MLP neurons of a small language model. Each row is named by its layer, matrix (up: input weights; down: output weights) and neuron, and shows model dimensions 32-223. Each number is 128 + 32 x the weight over its row's rms, rounded and kept within 0 to 255. Numbers have three digits each.
After each neuron's rows, "fires on" lists the tokens most often at its 100 highest values on Wikipedia text that the model never trained on.

L4.up191:120084181142135130145136115149098107121172042118156120213117121186109152132130109125185083105165090142138129109129129119153108137111157118126159122099164123142169106162146141163160171071148130174128136110115141130122132120076142148120192132157115083102144125144084123116062136087129041117109076126158058140146079093139126157088120175147154143138135131130188133124205095128134080116177154083171173133075120095109091066076125150162095169116117164094118133148087166120196106173118065073110110084128163144083096085120111105109035115127081168138083146089132168139169160152118130101
L4.down191:181164137114151131100101154134133129133151173122116112095140159127128102161114127146102060093101145132104145124097110155121149136114083147144107149114121137116080154149090149104153144131107171084123114110081052160174128091160096121096095122139149178113130121093142180128131139104158202187157127181112114159109124138203062114156100147114162165145093095181100086178071178143141076122076191123098113155174178213113136116184085125172193148102181093166078116094129083096088171135089135212144098122129078081178154115101115157116154108103146085119122157131073129057082102062113099177
fires on: "{", " on", " City", " square", "ita", "36"

L5.up601:128133089142147188090085112097112081129176159153153108194117152153174090115118108128150160111100134137054085091140132137091146160156130124121150104119147118121162094130163152146181140071092126139212083150097121126146141155137144131128120062189126141175071126089111092196115126114065135128125117081170088136152074086114122205149098214217133093086129136169180111127165147179096116115165157090186078109125095132135143119082128143194111098130103077152104098139145166171128107092137115143138141124130148190130104142104104148060169133140136138099162174127173158113146112202108112083
L5.down601:111126142117112060140209150156121072124136109102163088081140102138094138152183119121102135162130118200131122177122140158155112150125106144150105159110087152152034114051141095144081131174135092095101119162151101097093191082084111148211174152138146058140138100166125133097141146144132097084100074082144128083165141138129080100158101124102113093128127116092107111064163163101147139141123156124139144142086135173164108117119093069076131187146206109153140161123184081088095098075141084101130100194115153111139140167200124163196129088133170097141111101095153107127093157117092139171
fires on: "s", " of", ",", "na", " time"

L16.up290:128165178136155165089104198130142163159054119171163148143109129129153171089092137141112082115158122091107129193118151089170185123174120190134076110161125164102170181127126143077138068140151095126137082118181093136088141098084144147165152161109103147119146102209125125132118135154132064163135121162088157105138147145149065156138091141096146095143127168143122146129142182088127124113127133075167204096132144157117118118138177182176124119137073150118143131112195132153178080112140130103120092198139111130124164140069134125133135103118057170116075056146077155203124117088171094141
L16.down290:195108080101142136120096150121111128102163134113100112121141178104152099145143111134168153154167125133125161056166136185159128081115137087107127122067109105154101172117135058136164133150147128120156139131105155176193078133196159093132112121145060123114093121087118129133110103137080145155185133115078158164140148064147157162120183117128153095145060171103121137094132120132144146115129117154092159100067117094106167139130117150129107081158063161052110158147138156131071198061135130179136137069084125095130122161152179149120108142141164094119176099100089161121104129116099150080
fires on: " |", " of", ":", " to"

L7.up741:173130088119125117113125168082056154159128101131160083112129154145136092075077169109150102121138098175163093058115131085127138132121140138098169189118146154109121156061095146143147106089118132092130084148166152133106170150093112096116098186114147127124130126110057158153089183120128120162112109171126136186118108097175151089122131146116116115166104129178132088073082142160132109144127147141180184114157075122101104120155097165113166133135137049083138121129113106139165127109160086109116108162146226163101175121132147074063085178129148089146145119121146126116150089115119137157
L7.down741:153110177128082036106116154131175133106137163138141159152127146175107166118122045180099154121091152132141142195126065118126053100123117170137124139086086151128100138076114088178117160075113151064083173090110077137124185129134112156127198083145134111130106156086101090125071150084159132116167150116159144152113097103158094103085120122151059181147132090152163149125102122103132129155161157126088102131182147158130143137105193149154180133162137119135120176112169120103118150176105155143148099066195119073103117139096176171152162165127082143142072146139129125135076134173179085085
fires on: " (", " in", " on", " under", "{"

L16.up99:102147118105211155137131092112096116132076139139126136083082116164104171103106149100100173172128128169117145129108147056160094127062126192184159123156128123129100157169050142125144155099181096112084103116120121122143130116139147133158138103087120101183153135149133165055089109136058157186148155123152089112129131100136133091169074101121192082128156117095181172109173116118138183162082136075111135152181095132111132110116168140153184119134159127111179166106061116084151124118153022170121130118172094130154171129097102167103150115142142099098081133104110119114127202148151123146
L16.down99:147134130116124115116141086138132142146117091089123101142130100127123112098140137196109094096153111144144113103173127153130069129126089137123101156117103147067140093073136121098130159179131166205131184101113107138112174185100123117070134091135155160112134115137110103090091153107145137121126100122075170145147073112051125090082158072132111048199133179119120159147083136089145038178137116079196111186099085115139090177124067097146136073073144071108105104156157167140098131167083159101131090176087147137157148099138085164127153167119086151154146114141152151147117104174157132085
fires on: " |", " the", " 1", " a"

L4.up189:169152127132115110134151105140087144105114096120115105168107145194127067072116164133154104129104170152143080088113151159124129185131078124127140121139080161113200149107140133142127178153120133138207123160112098094124081155064139144106100112132132121132108117123224134103153101178123157148115117135126159153137147195124143167139143153109132090189137094176137159137081137170123078135109084090130094156161153098069085222152129135142098098106158113123141080142126130162105133170158132149099156098105158109056138202100131129107157161106090137141109154139084131165121107121127142155
L4.down189:074168166141122126148135104181139150167159160130116149121116124089180128129160136142117109148096131109125123187116117130081102100124136155106083086127102125094046109100120137187133114156142102114104081198135102118111099020162176145184126099135138142126076096120127183121115121117108086136122106088100134093111105151146073123173099102185130061133128118110067179119208157142154179137079132070118163165131125122082148096087080113168109157127114187090095110112133205118049159106112079154119082171117125122114090089136078158165185146174172115109149119177107171155163163129085136119
fires on: " of", "h", "d"

L7.up298:067175159154079118152149138150151133144069125138116146146121104123145137097145093143126116147140143105096151098143215125136130126146109140160179094160141162161161171158143115141099130168189083141132098113100078150123086158157119216172107175187096085097165137076122108116099105126104139171146107099171115110086109105133107129126121188135134136117148088136129123118174067135068094145137146122143156126190164163162118129079092128140150076126115126151137136097136100201141105126113083140097167092150075227112116109096099073124107115121149143097130090080101148139084084166143202147
L7.down298:116131103113148124092165154141111146107170123166113069177076103105116089092185069099167155112157168081157129090161172177102159107122146106134165118119138184148192177146105134174171105156167134075113156128133115143145130145094134152165123231179056108138183146133157058053122161124151165151111164103136147127112176135158076127121143140121106096091082158138133192123170112125115118114115158117118142121105062155146097064088166153099111077105168127138115102142088174131138076125149185098120110100160114116063163121087132115142165124149132179114160163090121118125053019119185122127
fires on: " until", " every", " after", " by", "|", "ern"

L14.up562:157137106136108124158127099105137122134153101032086123089105093133124125151169127102174121060120157114066098094153115142160150093176107158108087149144154139136090114171094185143112115144137088143120101151207094069136128144106114085121131130119159159161190155061090095102181126117170119112135099164131161143102180186147127107083088098131096156135189145156117133164135150148114142173133061173106137118113162122142151102132114139123162106198175133152057127106081056126071141088113158109154108100115133145092109122107046122129111116078191129153113165134136122167147090157157177154
L14.down562:100094137123113111147141119109121121114106104108125179120097154119137131157109124162146138119131134098160160131138111113135150095146215121119203153103146150112146160130121127089076075150153133194146129096140164148160149126117149151102115028096156149162148154126144149127188122096163119187055164152144146154037130144124090123152144128080109105120150138128079201165134094119102154123091104141081135105161184108152148158140076086145136170153071108155147149084155089142115095153168116133163109120125144126106104126221120142071120141090128097162141198097128094093134124097097154155
fires on: ".", "\n", "\n\n"

L13.up628:108151115155064139142165136104141127094136129165091109147084141132158133133072157152128165125152135182153091119133119146070159099105160124140195126144163152113040160091153183095105074128106021181107158112125145142091070096211089163110102112107101143076102160118147123113106137082081091124184075128192137084145090159142143125145159141173115183100173128122064108160149127129156130136080142062117114169124082166174107110123097131109132153164164093144157107130121129094107146112109110115092128060166139149113120109121111155114168124150122143174076152124138130199108122105099152152
L13.down628:132149150085176160150132109120097142103145080150155151129071179114054119130161094139098169118131139097121183114151163177149088085143149125132080129123090120154156117164112106111136110123134177044147125112203104121219164185102144148080150107151161160205111182126104084141158104154118077151126124072086147158062134093100118141119165109135153083102133104180143206090112158103116112091172156167074123113138177088133150127094098125171152148148092144104100165133124046128143119129166131152111112181142144074145069127135131066182092101074142110067150150138115121121190151117152102059
fires on: ".", "\n\n", " not", " |", " to", " is"

L3.up399:156198139078066167171054137073135105072137125118133099181140100137058143128120081081083124119161163157127096097165141104134159149177134118108163093151176142136169113199122139052106177107152080115151097090153131152129112131080142128099165155108104159100103146152162139106113099122100123090153085154178182113124135175142111155145085106154128131142116138169178094184143160161154181109198106112127065185128108125089096137131123143117149101076130100109141102120105106117143166119133095106066149103127158037151156168133094093146175083167163086174109120121141102135107118106132126115
L3.down399:109133128118133090134146148127082122128117096136112102118167119123165150136158145131101103169148104132170120105134105173145162097124153150100118131094076058176105181105133107144148172125063180115132135148173098155117129114098220154179136154111060163079161081124071101153085150163171074149092152091102170076086130130138118170126140101111179148150123089154123149105061188149119137133095095144148113186118134134067149129139117107120131198101132097111082153112095162076125187083080067179130086134115107098150125119067144122164145115145127166113162167117130111145206183137152117178
fires on: "ther", "h", " daughter", ".", " of", "ith"

L3.up87:112116092128176097139106192116178114095189127104153129116093127133075146090094100105143081120156152153187138173148161108156181088107111181135112106143135149099144094123076187098096136187132144153122161120100125159124124155154162135145168125128156095133173097087172108076118175121137016087103076077136125160146092129137147110110104115176165072121174113092138150135145106125081113154107100185067088099187127120102096089065134061128133116181152083144142195148102161134177104139074093117115120116073184046143105145111079112157145109130156115226148124152127156098150146057175176130
L3.down87:149097160125047145132133143096117147103100132115160151150110095100137143109128121138095206088162105065043090126129080127082107168115188110117152159144109099106186185169140106118097119089135135124142113085213188122164172145123119082104103176086179124165085175148089146104105102164092211117120118116154119145109115195079141178095109091143125150071106116149116184145098092088114031098124153141107134079090067125147109115181158123078153095083084152190134102111168153087137188127150132174110163078134093155131146182176154088162106095127110132140138068123178118144132167116121091140
fires on: "s", " was", "ing", "at", "ings", " would"

L5.up530:178160122087084124182128178043109128116136094121151145099123106065183070107118156124157157121087108157104154133142127047164189118135117097167101105101121111158115165165123138112088099122092109144068124053069144184206124118141121086164068101157105136119137128073172139176182137097130166137142109169099145142105186235150107140056110145132154091138176123106166095130113136172148115137131202142128097118158103147130169084137118125114112191147170149118119184151106133167166147201134127099126144144164121124109119037123118174091122163158121115105120126130096112161070129097148153185
L5.down530:095139081134120140079126103160079078114176166127085149121135092136095155093134153141098105107117092088133161125118138208129136170120157195151112175085188171095170108135111145160182138131156081109143132160139129092111140105195162180121118084104138155082117148114130110071058075142123108134093152152096149108122090090125077170145176083143115119147128178143101131206174086152137058121084106124157165146179109145151075138058130119113166106079108072147151117133125098129105103084138165143160144167104160141131113130157093109178115056112106082096096076160187109156161117153117136134
fires on: " of", " than", "ie", "O", " to"

L13.up180:135162192133083175156114136084118091138126115220146099151142171121090162109135108111124112119104193111134134086100164126146162111103134114109122107196135103130121182170072138047206132093108157127125105129142118176109118126128146169079082162117130140046162183131088167159095094130104109108106129151128086128128090129129182148082129077109156140115164180103138121114080160101190178150155153094163133084180135116171115097109110096084142111141105152124121107133129118126172160127186145164142133146067126138118063144091184099106091098187073115143095081156045144174113123102144167119
L13.down180:070175151128118153128100105161147161149135067130131131145074093184101119114157161124159133085155129142110084171159143144116126073137135123140125105100127087098170122172120152080123125115098148129147171116141095204115142153086164172138114071054130143083176122170118156117117169163053151120117094129072124104113108103063101116112082139154165167113070172121148088145103138113158169149158145084131085102166099132135145156083132115163122081166132168134088104085145069107157161130162129178136173165154091096146117175137124061110096195102077140097191122155061168114158143087132188108
fires on: ".", "|", " or", "sor", " j", " to"

L14.up306:108089151129107162092086140111101148170119190105145158157162122088161146103108117155175151081150134158127128101157139088112100138116101117142109100168164153176102205138175157131139109120104116146098108138159094151171113142160142203172167194165153116135101097172187076131062105112144116130142141148107157132102129136182150197148088156148076109094127150093136138085151137199156067099162174130145059148118167127118142139096099099115125100100157110060175122147131123120154062153152119126063103133112131171154163130147149129153140081083130100082082128118056124148148117172170107124
L14.down306:149136184103143150081141103122092130099133167146090167129151135153157113128137188157158181163165093156139168134159132099112164081108109127123091112140115115124086165115134156183047124132129102133149108176136057151142084128111069131119092129147158132093099143152120131107088116145172140178074114127131127113141173138151128214129096170118128141142081154114105116115133108158153073092152182160171111143104165089135109160147160129099105061095121146081081123121182074151119093120100140119136120129104108150121081188128123141117153080075128187110053072099138121157092120118115134112
fires on: "|", " $", " £", ".", " over", " than"

L5.up576:151172098147189172164060115165146155125112173128129159138129084080088094190100150185138123094149120144187133124140132112114161144097122139132119146146110111096097110145092142064065104182069072091072138114169129187149085123139136148135078132088189157173093161146080107100133180127073123110094064183190150110068115102126115106142095141089143108146130164120172172119210129133089156098158122136101167102130112147077095181127112145129178138128101128153151156127093126162132108144091133168140115123183184120113130097153079184087179132073111132102164077124124162195096131136196112140
L5.down576:106143143150121075142120143107100061082127132146111168128098165163122181125128095131129112152170148089074178101086130146124106090106181099112121126146175125182148109093122123145173147130161173143106112193101166091134116131151150088126180157059082104154106134115171106165105118116149127168118165128107103140084155163080042115149124148148130121158145106147099096114123129094132142150135056097151112089120133111122126107151168148101068130090126171073170105083148165155143168102153161076135158175116105174109103090126131076181115170177157099106070169139125128081112090109089155113
fires on: " \"", " life", "m", " for", "'", " career"

L8.up853:122133136104127099136155156147117107105155111081159113118107127118116169134125045144131131113112154143172115126123164057101110143119059128075082138076146159163120137134146078140145061140102130170175109142180123167083152110167161170130107143066120088176148143072141136140171095071141178108116112152114178131129141109126092151173103189130117132103158154134105123095132175142103152103072123093181034157129092175097144106145098142157108106153149123161123118160132158072058115144159154103151119143110169028096168125146154216145170170104128136136145092193085123147075122083096114097
L8.down853:102103131136156087130143080181140143128102117177110128158132176173108096162133156107116104121114066159094148157122114182149090160167161092142140111176113042140216142165085152118117170170160105102121174121169100114110123142154138068095123136123135169103115125143108076152119152155087156111135108172106169101127129175132193185133165124142123079135136114176126133187106077103138113141106135204109168121124149098094129122055103119140097090086166174140175113104136058130171126141060140168177129124111145190064066113139121088173092081151112063124146121068097110189108080160164137186
fires on: "-", ":", "\n\n", " as", "t", "air"

L4.up811:121119140129073137173144135112140074134097111154127144094108143131099151107087132118148127106149187157160155150095118126133126202133102082098130134159082137162099119146134116064144171121108136151146128084097022115055150154118171125153165173156097139102159121063074111100108067133119164096121081184127152136128146156101125193068113125107093174213101150148120153122038142120142121120137082134151138137190088173109104164140121158113138117111117158119155149131177186158089098136115085177101201147146159089130118116115114103129089158156086154134126156136118148123097154118144072084
L4.down811:104153132161148146104108140158173114160111105129089190147142178133087133109175091130163177109150142134167130142166115096149139145157106199098118165085124147117119082111148149057154087126124045082141125118142109082124100096140194065078187135132150105080116097166102118101157084131098204099152154100127119130131064174155079149153110118145180071128116122041105124124159148106193142078121127158132138137143149082188095140132113178144166078139134149121115105109142097113167108106162113124095105181117113166080134136142081090074107168133140088095122156141110122172148114132092141142
fires on: " and", ",", " or", " of", "but"

L8.up7:144116112125118177093133109216150105148100150122125151079160084101106099136103186135161145125103141113154098077135138086070136171066133156163171104120181104149109123165133140129155111177125153142147137153140140093077061135141191181133138135173124108165155166118194131167117115146055115136101148139101146114148140112169197137125082130108094084088152102089132082157132163105156165149135153138162133111092161117114106118176052132121177152069132074099100117183143149211119165117173132151120135118134194168122166100157150132108142100109166108137145135169126129082173101108154056119
L8.down7:136128172135148103160116129185087117164135135146130156130109080121142110166145132179097133175131087081122101059140105077167114070099141136122136113103140179154148160139168163170123161088074089161167139154144136141120157132095162122126114135165127122079105124080148085103127161099130177108175052175107072132122139138136148101065120082136094103140117110144067150163143150096125113089142077068204114086185108172137110114144135098149175190115095093143117114125169167126123113090132121106119134122123144167109117187142099063098139178107101141169204138114107146102147119154135095058
fires on: "-", "–", " and", "/"

L16.up37:097151116164084159146138077082137159187094181116073108110203136097120229196138103108161072107109077195121139097140158133165118125122143189105092126120103154100105131156090127149130121136116131196107156107108147155124156147147169112105126146103079152114147084204112093084143138151113112101158131143143192064109124114156099134129126118131124125100082111195129160111151121137113112101125146117176121162120179140072147157073120108139119123099082135105082094087156054121087095179096107064100107152066181184169175131129135119123147104099181093126149135099159090205113135140168095123
L16.down37:138135113154159159086112193106120136125106122113087116076100119158130119108147119130095169150141130125110103099174122106114170098135089149108155092131139105080167103088103132141104072155097164255111094140116131137087129114138170188141115114123154170116118152128076167209089109136195206106133100107152088138136189084162095114112046097082137144088099163103165134101168119137133159100178164112171147088115119189169111079149093094179140134147140099161135130086169120177136120108118138157179176174123120211140126120161089187138073104108121132104103095047058119066138139102164142102
fires on: " |", " was", " had", " be", " have", " to"

L14.up802:087120163129053122140085123153116138163137139130089090137115099137153157173160127139122061109165129180152112143174172157143171087121089101108111151140104134145166165064127083121104111129160150115171177185137100081116092145163192125111090150121167067092174165140127196099108122108146165122155165168145032158121079110125165107186098145151152137139102138111187159156118106050113152190161101121097097115138140128109168090147120127124122119203144088090110142114104077139143070149144091173139160116087097120131056076133125139131075135178110188125114134173061107144150176112191115126
L14.down802:121077097128104126084155118124107140096165080110110134108060190132113112154163055138139117149187113126114035162098112153140136189061144054113111167117094160105178112191079120089130126153109124088117122134163119115169121101115088091132191096165157167145186113148147096134133135110161163149139150072200076091097103140112141096137147108125116141161160169140169078146100117079111152126174183149144204113143175064072162200160127149119153143123138160109115157080128124105142159179137111135097127142190154101159132177061169153161149150202113170118094108148121097110116165176158087086
fires on: " se", " end", " ne", " Ne", " e"

L5.up258:119086220103145104101082105124144132142135116098137101170122125115119152188062112197102136101116081157172057117111118147154104158065161117166148100106122168120153144149101095022179103195142156195177115122148134127111153110162187111068125153121084116141105134148117119135106202144132137101112151173080129149127144172153163095121109117116169084109124059092137140124121126129155151111069090119050160099139081142112111152116116062095154162071100106130120147141137141156142119100146112136115133130121104126109168100089154099104093154143165110094128081140125172211125173185140088096
L5.down258:153151111086144113095164132148123112131086108142092193146188083108110125159126098172091166135091118102170130103157079077145098098108155110167082141164101089129108097140162069092110130105089141102124113185132168138109155097074120112156149143148116120116173083148115092125149103143084109108107161114083172098123144108100137148103098140096125147058164168072098064122161088165073143144158075140176137133128122192121145172116132128101193115159184170133188130062172076152158112126196103146181121170114127088105164141122080072099156152139093139153132152172049129107099125169148096133
fires on: "-", "le", " and", " Di", "y"

L13.up101:185140110125143130132115102097103151183097136201137167123197176143122171143083158120118133079112082146153106157098129114081129121147090170169110095186149170140083164158114085117166108151079084067161158092150101162168145121096160127127159110114114173148110129170101060104174140165128121140138177212099167152086140144118146167122077106130065066147113124171147106080148106164158112163111075191151077128140130140124156130111065171158112134137097134132143095161156107162114102089129122109131120177230088072146156055155136117146123166151143107137100100058141114135127071125184119119
L13.down101:149122155182080168135134112155109120186162178135123174113125116173175171154148103128114116130182084154105112062101146097136119105128171121184145140088127136132142104122155127204158160145083080150066095123146080112068146126152133072105180187093144156154129133104131106097176110088124137105103188126129114103163076142121129111116059149089179053108086105158138110110181107154127136166112160142144104131167136166053142196096131176136165083095146145121074135153162151164087107162161170146142122154139131096113073079150154106148092090124122113189095045078106106131175162153140153143
fires on: "'", ":", "|", " of", " only", "ti"

L14.up693:150134181153130150116135092125155075103104124119142088176118125103091131122166160168138116162132125171135119127164065150091081068128123114123105053096128101071138135105154164126203138105135122177091117149124114155129091107113070125117150123082150145117148100112137140109139173127135162124121186087160124044172169106139182209098166165103103102135124123128114163106153180158085123128165190107162127120111086168144127113180103125208116139129111122104115178092095115142066100102135129033085099097137098109147146163154101158164154098136096104129164118187165085168106096183143148138
L14.down693:114116091104155104155118131095175140079142169124142107124133091172098165129176139112146175148114134171130172092096078092086137145135127130077086079157137122153097151097110087157118132151169137123152111161068150157132181159173079189110109113162148144066109150156128110134165111159166144076174149130069112108191103189150144119158113109142171182120079101120092134101131044118124173117104164068069104115115182166114071112155143161151123153130114089151133170185103125140183136152198111094190166122166089157085089168184134127128106081166123176086127123070121124089176168155128156142
fires on: " was", " p", " is", " cover", " be"

L16.up224:085130179142188193086109085052121105120104118123119117168140128172133171082114112101134119163142126135145109096167161109143165119130126177166125136143157123171127175127154132132161185103133108130159091151160077120097131180140144144135166134066145117130083129200156112119118126136113162116128100178170127177121120103131121168146144165099089109165123176140080166126124155180139126132138128076129100164146157165135104207075085165088194118139056167051116139139164147112168126138164146079080147119110161143111084110139097084105159077093156117102148056124035131161148130133160126141
L16.down224:106133107101119144126151148113103135130212163145111158118149150099130167140163117106128149121168065158091134126165176106141164110087125121118119115141107171142081146149186132156102161088180125099093135099113061101104136102164089171080142115149140143047180146136195089099135092143184104146163160148103111123115182146158164131168115154136140136177054077093149091101167091087100145131120172150143124089100163078093154187103134157088121108156093141140129087091158143125091130159159054125138138155122094121118158128114175145159068109067164145144132069087142105124092164159202174163
fires on: " |", "|", "'", ".", " of"

L8.up1011:127115095118119158108119174229165108157113115133139123105088079129133095108114155172137129141133105138067168126138117129175141162108121188121135162162150145153157104138197147126093100131128195125138124109140117104104166092173170156145229195155101123152124118145141168148110060151072151107124078129119181080178081123109082155155143107124164127200101084137141115145125185063101104170112127099121160071077148139109087159156087121162124090137071086107118176100140148095122118097137147096132118118124088130124181102038095123137112120104163097137129178141111148068148097144112108105
L8.down1011:166095173188131070172141101103119138145132126118120131146169156098092179172089133129123156117114139089158097139103109079091154129121102096116113123107119187072169179112137140104142114161126066147114132121144139150112119179084106167159117132085053153161134046159138150100158131161084134114099168115118093119087208152122077109165148109158222128100117127160085128170157106136128150087080103079115161128149137135181150175090102135126154128172121174124116030102095144125153086130169074090156158129096155114103107124204148097093163165146127176071191124131093157130130176175131143140
fires on: "-", " and", "ki"

L7.up360:100151123084168156178089127181135145080075096139194126122139169103136110135109207078156117108109119124125101148107096137104121092137142127170162090172146182109088061077170082172105142107139142154059169046158106134110098132115126101119068182152107120121095143165145121131182134127108086151123060101137110092115126159133155145119132068148106133110125117084066174151200101120111137080149065134176161089118148125099108154176169141128100137098078158152118130110154144121138103179158165121150111076141081149132134146140098099145120158104188104136204132143116116204114121157159091158
L7.down360:123122146168118097089159150135156091051138133091102139103162166029086155131112109134161171177121170114086142112123116152103157171115145153117182137160150107151150161131135141184198131152153147117127119154136165155155155109071117093111135101128151150144142117116102118104097183064074159135147177110194144093142075111093145120161151183116126114165123094103200161177100087119120119184148099103104124103114159146057178087116120142117096099214094169140168110090161118163106106137163104122123156152133165148143116088118073121158198118052106168149129102130152088100107079094159155128
fires on: " to", " for", "e", " way", "'"

L14.up1013:103114176131097064160174159162126128159196097119137125055142117122120225132104145131117142145084143199098103111148153103149152117129069098134135074121150070072128123124108120159135128170071107101143148096116095092121137158119147172140125191102083159150124127131161145129083139113102138133136106148155082110127141097149185154187079146111151140093064148197094124125130154115083127122105216116103078124073113095088149086101161139170074118141130177095148180121085058058145168090121127099129103130108124137154166130074197173125145081141136155134138075147164141098094156076141184126
L14.down1013:105137101119131172123182130129127162115056160152135144117123174167165120133141107109124073127151052075154197106127091122105098153123163041183119078151112154139140201130068108142138169092124141255104146150123130125132089126141094107111104112119176149132159134136072117081136140133082179120128114164119181124099126134129147134087151146147073098094108133106115125132099149101165143134100137097177116178168157155106134180138064092136194137057156123139088138143140089176102083141107133143112043190123148118128168108193116105150153146093128146129126126083118106110092070139141090107
fires on: " |", " a", "a", ")", "ta", "|"

L5.up957:144127107136133156112121136077114106150197088157116125132178175123094149116120144075143151061103102204093070089126134106094125128113130140141228130109142086067067181178101060088111119109122123142140091116121095131129141057102130126119157098110120154102128188155078061132140099139116134158174103159188084097124142154085158147140146168168120106139152139130139097164158083116127149121114165076057122124132131161087163113128139132116105141075133106131212113136145143097076106152149158099121105111123129120107096118128117128191152154196225070130122097082169166155152168092192111127
L5.down957:146087111151173139140191073150105144146109192102132159079103135080092129149203136103089110077135125132119083179110163144167102091155155105097105138099131136090174136144140147145185147134172127173147166187123095119180154136154147122118132131095113130098169136172171122098102129145098107113136162047114157161121085041126144129137143121127105106088115144130177115065092078079146053110199053107155184098121158193106110137118100141107138178103140072123128170077163114143114071080143152161133155069083158180175175080131096120129128075182116157149100072141117130095103144175119145105
fires on: " of", " |", " the"

L7.up325:159122064135121144103135072142125118098109150165139156107098126131167135163142154123124059126175075113141092148096155093088150113141183091156112191080139156195145113122108096125153128154110203198110108087184153044116108130089144090109136121146111129117136164131109146138178145082113100141108111121116172114141100141128126186111142156115150122123146134110115129180164084103106151100111099167098145157129128177124155106141154090086172145046105095143168113117129176116097043124084067112132116185154128119094133173158117077116104145087151111100138147191114106147189135109084095157
L7.down325:115150082155150124091137187150130176161130122097105168081116128136169113141193137167178172168107113137189059113150161084162132076122132137137103101165097112134138143190128188133073086110127124120131109144182119197142188103144149141138148102161128144155137127175117087105136105120140117094165098088127087188126131087101132141119182111107131135101097127103098082120102102105079089069127202134136114099145160162196122129113106137153103115083151123141084112176132172133115133049187075148127147101089134111176102158089094187159116172166101136109109083064048139113182118063113126106
fires on: "-", " and", " not", "t"

L13.up235:109105113123110149141154164136137123100118079053112153217154196171059079170151130108148078107183102128135097143088147104150122117128122121142150106119150123075120144183162119105118108122126072102146052095128100134068149101165132153124191131093169152086071106190137139163149077112161121096119156132065117152088102179127159153165070070115128084146091133135112131138101158110101179161115105151113104155158177120107103185072144147099147161107145106156179058136201201130148155154105096078135054150121121103102111124119126138137116191092132115189177082106130135153109170161158122166
L13.down235:106143121137164071149125177126158107147108165163147125132114083112164169143115131141109172159075116140069057150124113165093129097127118128064137117142131113093181115124095103110122129131125179124045143126081085156145113138114136072062166140046072124116129109098102120055139117129132169128149149098132140126076148153116157102106156143147132127153173131128116150145099103150128119123169090110203173134121120220174145166215119145111150138125168090042043136173109093116113151104156134086106196076142164152095132143172110102153145142154168049100143192157115125172131131108127144118
fires on: " |", "=", " and", "."

L4.up137:129086149129072150146108120094111143178089139152090069097117033146133183123112113105182146149117094143100129138132165075170129097106090129124166069159137103161178150125160127130172104142133145158094144113163118141134148164110135095105110186182173104116147157156154135117148113102127190144158144150089120097101086133143127095138134141070105148123139158205126137118128077129127105161111086134142163087135122153186138142125074168129143105113094146161126085084201057156126104154080119099077168135130145174075064127059098110198108082045147179138136156098124093196148111132119093138
L4.down137:107099095129123102141155159157113081086185110081155128118186147060124091159152148153127167140101175118151102146100078126114194169173146140136141165100154070115117127092105111163139141093121128102171119123205110144145118131116107127191188148100104131158125130145108111095075108147134125124121100103122064141163166105166142063053101115108126117087047118120115179180122165116104098150079133146113178130088108118091100050113162175153108143128121146141119119155087147045108139137125131074116122146150127065179165116199172110091174120175120148157135101161138137188111154100162150121
fires on: " until", " after", " After", " before", " when", "mo"

L5.up654:109134154126158189055114114116061130136094175144140141166124164152051063107159147140159159079136163116174061107135163192066120174131122136135186113128107096085117105101167099146138169165164144099124098136110096122138132166047099128100067111062123105129090105151110156123153059114137164170081154136082168124084128173141188136113166158086117112119118110030153145144138111141161146141107150113096130150152107150110027168100141110127142159122137139110077091138165136054150102116145101159103113058147173095112133148140192132139152169106117108138246142096159137113102138094109148118
L5.down654:067180071140178147074099117133127151142099122087104175126104106168129130138139143069122106133101132110123164129138145141112138111171106087170126139118097208124044104166048141109100120154115129170101140178166181162143158109183072109131208105110165217140099159154145090127089110157124128116112156118108125144100082127168133149184145104112139108144166139118124119165166125141097089140093140106101105125133121062087121135028189152080121161093163152122130105155069165108117092145150130184108100160122144172097122121145114158177121116116107179095162156167095117051180106100094130180
fires on: " of", "s", "y"